Weights of a small transformer language model.
Size: MLP 1280 GELU, vocabulary 16384.
Architecture: LayerNorm before each block, no position embeddings, biases, tied embeddings, ALiBi.
Training: a variant of Muon for these matrices, 1312M tokens, 5005 steps.
MLP neurons of a small language model. Each row is named by its layer, matrix (up: input weights; down: output weights) and neuron, and shows model dimensions 32-95. Each number is 128 + 24 x the weight over its row's rms, rounded and kept within 0 to 255.
After each neuron's rows, "fires on" lists the tokens most often at its 100 highest values on Wikipedia text that the model never trained on.

L7.up446 [118  99  93 157 170 129  94 130 107 132 154 108 132 148  91 140 114 102 175 146 107 128  94 144 134 122 100 115 157 138 161 117 101 148 134 126 113 119 101 116 119 108 147 163 108 147 186 110 138 145 103 127  91 129 130 133 114 124 113 140 132 139 136 129]
L7.down446 [122 157 161 128 126 109 109 101  73 154 113 104 168 121 114  71 143 164 121 145 122  88 125  97 111  69 127 100 143 138  99 120 183  88 132 134 170 139 124 139 149 146 128 136 149 111 121  90 126 147 170 168 141 123 118 142 139 121 120 123 130 140 103 116]
fires on: ",", " and", "2", ";", " but"

L7.up1128 [142 141 130  91 131 165 160 132  85 146 123 121  69 155 119 143 138 135  59 159 125 192 136 141 130 165  93 114 108  96 174 149 108 151  89 209 104 134 154 150 135 122 151  95 102 127 115 152 113  96 139 112  91 156 125 128 124  99 104 152 113 121  73 100]
L7.down1128 [118 131 151 158 151  61 114  83 118 108 113 117 138 156 157 140 134 124 148 117 176 111 142 113 152  77 122 124 136 146 145 151 114 145 162 120 145 155 125 158 122 128 163 172 115 126 154 142 117 140 138 112 189 164 142 134 142 138 102 123 119  63 130  92]
fires on: "1", "8", " what", " one"

L7.up910 [117 151 158 140  80 131 154 119 171 113 120 138 120 102 119 161 146 136 106 123 139  96 154 123 130 112 119 122 141 140 142 148 169 115 161 161 127 137 129 133 139 130 124 199  77 143  93 157 125  92 118 103 116 151 133 105 146  91 107 141 132 139 107 114]
L7.down910 [177 152 113  85 127 103 135 109 117 145  91 139 143 117 122 135  97 142 138 154 121 180 121 101 172  78 122 185 108 136 125 105 144 145 161 135 141 121 132 182 120 124 143 146 153 117 159 152 105 139 134 124 147 118 155 123 113 144 135 144 138 148 104 125]
fires on: "2", "3", "8", "9", "1"

L2.up463 [114 150 143 134  99  85 147  85 117 164 142 119 147 113 105  80  98 174  96 150  75 144 121  95 127  90 125 137 132 120 102 160 159 127 119 111 117 135 151 119 103 105 123 126 134 158 118 127  94 173 108 140 112  92 123 146 153 148 132 139 146  70 128 119]
L2.down463 [158 137 123 129 140 149 118 161 156  95 124 142 117 153 141 153 154 120 136 109 181 142 153 149 107 150 132 129 118 129 135 135 107 121 109 124 144 170  98 163 133 148 117 153 141  92 120  93 150  89 143 146 150 145 174 142 108 110 127 134 113 144 126 140]
fires on: " #", "ens", "ensis", "son", "man"

L11.up868 [113 113  97 138 154 117  95 178 138 132 152 126 157  93 116 142 151 112 122 117 125 152 157 104  93 134 121 106 170 175 154 140 141  87 119 123 100 110 106 126 136 133 125 117 127 160 103 113 117 162 138 104  88 114 136  96 170 161 114 110 143  91 150 127]
L11.down868 [122 144  36 141 145 127 121 189 121 129 139 117 117 158 127 141 141 106 110 118 130 134 147 146 123  76 137  99 144 166 157 144 131 124 142 116 112 133 108 126 158 106 142  92 138 140 113 116 150 116 125 140 140 125 102 104 115 161  97 138 159 144 132 152]
fires on: " |\n", " \"", " “", "\n"

L2.up76 [163 126 129 142 143 135 132 172 120 154  92 181 106 128 140 126 103  80 126 120 126 124 122 120 148 130 122 116 128 117 143 131 150 144 121 113 120 154 143 160  87 128  80 137 126 151 119 118 114 130 161 103  90 103 127 168 149 103  83 111 158 108 164 128]
L2.down76 [136 120 101 117 122 122 125  90 124  97 143  99 162 132 109 143 112 143 123 119 146 141 124 111 111 114 131 107 164 155 118  93 146  96 141 133 120 125 139 109 151 154 159 130 159 105 111 129  93 142 110 152 152 151 132 139 118 163 199 131 133 161  92 123]
fires on: "ans", "ight", "g", " qualify", " of", " have"

L9.up859 [105 133 115 157 157  95 106 122 108 127 109 117 169 116 103 163 137  69 126 150 116 132 128 119 126 123 137 113 124 102 135 130 139 164 116 175 149 127 145 113 114 110 107 125 130 140 131 131 118 129 166 155 123 117  87  93 164 109 119 148 118  70 138 108]
L9.down859 [117 181 161 124  89 126 157 143  98 138 120 135 107  82 129  80 152 161 120 153 149 113 153 131 156 119 139 161 112 139 157 118 130 146 128 119  81 169 135 132 123 123 112 164 123 137  82 143 144  99 136 140  96 157 143 156 164 132 123 114 136 126 115 138]
fires on: "0", "4", "1", "2", "9", "3"

L11.up384 [142 144 102 145 116 139 102  90 146 115  97 162 145 124  94 125 130 101 121 121 132 109 112  78 127  94 123 114 125 124 113 137 127 120 128 100 149 154 151 170  98 128 137 147  52 141 100 123 154 137 144 142 140 144 114 128 138 121 154 125 111  99 111 139]
L11.down384 [129 168 151 137 131 108 110 130 116 115 138 137 113 135 104 118 137 170 128 100 153 127 112 202 148 117 131 124 133 126 115 122 126 137 101 167 147 143 136 115 140 134 182 151 133  96 106  97 124 122 137 160 124  98 147 148 142 180 144 108 138 132 113 135]
fires on: " ", "–", "|"

L10.up627 [113 137 165 112 171 133 101 139 124 128 106 133 128 115 107  87 146 106  93 130 139 113 174  75 113 159 101 140 133 147  64 141 162 110 119 147 147 110 146 136 112 117 151 165 144 133 113 106 129 170  78 146 123 107 129 145  96 116 135 122 113  81 123 147]
L10.down627 [157 119  86 126 115 120 155 119  94 154 138 115 101 153 135 187 146 171 150 121 158 100 124 147 134 106 131 124 135 156 153  86 126 123 163 135 143 136 135 141  91  95 155  91  92 122 129 187 153 114 158 129  90 123 154 127 136 169 147 150 124 152 122 127]
fires on: " |\n", "0", "1", " \""

L9.up499 [ 51 137 129  90 152 108 110 132 131 117  96 145 155 118 143 140 135 122 106 138 170 149 151 146  97 135 155 131 124 119 143 108  89 111 130 129 152 114 150 107 122 155 137 107 140 128 147 125  91 141 162 116 163 169  97 162 112 153 100 137 168 103 104 111]
L9.down499 [163 158 112 145 102 122 132 143  94 178 123 100  98 161 108 105 125 115 144  94 113  79 155  89 160 120  99 153 159  90 164 125 138 107 120 111 105 153 124 117 164 100 142 144 130 137 100 120 129 139  90 167  82 121 101 113 124 109 149 135  88 156 144 166]
fires on: "R", "1", "B", "a", "0"

L7.up946 [114 139 134 142 126 129 131 163 176 145 145 138 151 127 104 117  90 116 109 120 105  70 126 101 153 133 141 140  97 136  77  99  82 138 128 145 148 111 130 174 124 126 157 114  94 141 154 131  93 103 131 117  77 143 116 136 147 167 140 158  94 115 119 143]
L7.down946 [146 149 200 134 118 122 126  97 116  86 141 139 144  99 149 151 146 106 146 103 144 146 149 117 138 155  93 102 153 113 147 155 140 134  83 108 123 143 110  91 145 139 117 123 136 111 133 130 136  85  91 124 142  90  80 132 126 153 109 116 160 127 111 112]
fires on: " ", "s", "f"

L7.up531 [131 111 177 133  92 122  84 129 119 110 166 146 131  61  89 133 158 153 112 145 117 137 100 113 150 127 116 132 139 139 164 160 103 103 162 169 103 101 165 137 118  92 190 133  99 117 153  98 137 151 142 108 125  96 134 118 119  89 110 112 133 157 130 156]
L7.down531 [140 120  96 185 138  96 152 159 146 116 125 128 130 156 105 140 118 128 111 175 139 140 166 120 146 104 123 127 126 127 114 139 147 159 104 130 123 119  63 122 131 140 106 166 123  94 101 154 135 108 133 132 123 122 122 133 139 158  94 155 110 129 103 137]
fires on: "0", "3", "2", "4", "7", "1"

L7.up1024 [135 115 150 161 166 117 146 122 101 105 131 126 135 138 114 150 150  86 141  93 154 168 142 142 161  91 174 156 155 155 108 157 105 128 135  65 111  99  86 146 120  94 117 131 166  94 158 129 166 113  93 136 120 111 128 110 127 116  88 126 107 176 133 128]
L7.down1024 [104 132 141 170 124 108 127 114 188 167 112 135  78 140  94 122 101 127 165 130 110 116 116 128 111 125  98 121 106 162 115  57 125 138 131 181 157 121 147 152 142 121 125 183 134 125 121 124 113 104 126  88 124 149  89 137  98 100 113 138 167  98 116 125]
fires on: ",", "6", "5", " |", "===\n\n", "4"

L9.up1066 [104  84 142 130 169 113 108 124 145 116 166 125 135 161 120 114 127 120 132 188 151 118 123 160 112 115 115 159 112 151 138 136 123 110 130 117 139 118 117 143 149 121 111 113  97 152  98 125 100 153  69 143 155 127 148 140 137 122 105 137 130 153 148 122]
L9.down1066 [133 120 158 135  65 134 149 136 104 135 117 105 157 104 110  93 155  79 126 119 141 123 109 147 113 136 128 162 126 113 124 129 128 102 122 171 118 104 108 128 117 139 119  72 120 140 110 102 128 143 172 175 116  96 117 149 140 132 122 138 104 108 103 149]
fires on: ",", " La"

L9.up929 [158  93 143 158 108 147 125 165 117 130 109 108 134 180  84 107 150 142 142 139  98 126 161 188 127 110 134 125 159 165 126 112 125 146 137 154 133 159 146  94 107 134 168 121 104 159 106 141  84 132 113 151 176 124 146 132 148  58 141  70  81 133  94 111]
L9.down929 [125 116 109 123 112 161 128 135 133 129  73 164 104  82 138 133  63 108 142 163 139 161 136 105 178 164 151 130 106 125 138  91 122 168 140 131 142 104 138 135 107 143 141 173 138 138 116 164 106 135 149 121 102 133 123 102 155 142 119 116 137 111 158 166]
fires on: "2", "1", " to", "d", " of", "0"

L7.up1262 [119  82 136 121 165 163 139 124 111 132 134 158 115 123 119 117 144  66 127 107 126 122 146 141 126 115 126 143 134 112 137 129 137 132 104 138 143 160 120 139 110  67 114 105 141 120 188  86 144 157 148  92 155  84 149 127 137 135 104 101 111 179 170 134]
L7.down1262 [152 141  92 164 142 125 145 128 111 148 113  79  94 126 141 130 147 146 118 124 157 106 156 105 111 106 108 121 122 131 125 141 142 100  87 130 112  79 117 126 122 156 101 123 140 134  87 143 116 132 120 200 122 186 110 137 106 120 148 138 144  91 109 121]
fires on: " and", ",", "5", " who"

L3.up235 [132 118  98 176 100 106  97 129 121 130 115 119 107 153 185 124 130 127 151 108 134 131 122 108  99 132 150  90 103 113 112 136 150 141 169  87 102 142 118 154 109  95 125 112  87 137 138 135 127 180  98 110 145 157 147 138  75 151 105 131 129 149 106 162]
L3.down235 [109 135 134 134 143 153 156  94 118 124 139 168 129  95 110 106 173 164 143 142 140 148 127 168 132 111 114 139 165 153 114  92 154 109 124 135 154 101 140  80  99 171 113 137 121 119 138 127 123 128 147 153 133 129 130 130 164 104  94 128 114 123 120 118]
fires on: ".", " life", "...", ".\n\n"

L11.up396 [118  68 109  88 149 134 136  67 134 133 128 124 179 100  97 134 161  99 118 140 155  99 123  88 164 151 129 103 130 133 163 159  57 126 142 153  79 168 122 158 129 138 122 132 149 128 112  93 126 117 148 116 111 147 138 149 133 138 129 136 142 171 130 139]
L11.down396 [118  90 118 146  89 126 144 116 144 108 113 123 148 122 141 173 124  90 161 133 113 108 134 129 117  96 159 155 141 173 117 114 182 113 129 111 116 142  82 128 113 122 111 137 146 109 133 179 122 141 111 113 141 152 168 118 111 144 132 130  62 127 151 135]
fires on: "1", "2", ".\n\n", ".", "8", " E"

L10.up319 [148 113 156 134 136 139 145 121 127 106 151 148 135 106 122 153 131 134 136 117 143 110 153 133 137 134 134 150 102  94 156 165 144 111 127 124 161  93 185 123 169 124 117  92 135 150 106 117 125 153 129 121 113 105 146 143 115 124 108 150  90 126 109 152]
L10.down319 [153 113 147 120 129 129 117 107 144 142 120 139 147 128 126  90  84 159 134 137 145 121 119  98 107 148 126 133 158 122 107  99 108 104 137 115 130 132  87 147 140 147 139 131 119 117 162 129 146 126 130 139  90 112 131 139 126 121 137  86 138 114 107 116]
fires on: "0", "9", "5", " R"

L9.up813 [124  76 132 126  80 118 107 105 157 136 144 129 133 140 110 125  97 144 128 122 127 157 104 119  74 151 133 111  73 149 121 137 107 138 139 102 164  87 138 163 137  96 120 138 104  92 118 122 100 142 115 117 100 105 141 144 146 110 124 109 123 103 116 139]
L9.down813 [ 96 164 115  96 109 101 195 165 107  82 131 137 139 126  95  61  98 102 120 153 130 141 173 123 140  97 150 188 139 107  95 153 139  88 116 140 139 103 100 153 116 109 148 137 126  95 164 111 160 124 179 109 108 127 129 123 116 131 138 100 142 116 141 143]
fires on: "0", " and", ",", "un", " |"

L9.up628 [180 107 145 149 132 114 141 129 108 130  73 175 116 174 121 139 171 114 164 111 115  91 115 104 133 140 148 137 170  82 153 165 150 105 147 143  96 148 142 133 152 104 132 103 124 138 170 145 113 153 121  90 117 140 167 132 152 133 123 173  97 156 123 133]
L9.down628 [126 124 130 134  89 156 154 129 148 148 177 152 127  84 129 142 141 150 110 121 114 130  98 101 163 125 117  91 127 164 118 151 111 125 115 121 116  99 101 122 107 145 117 168 148 135 171  82 147 125 138 154 145 102  92 112  93 145 126 117 111 127  81 149]
fires on: "4", "9", "0", " life", ".", "8"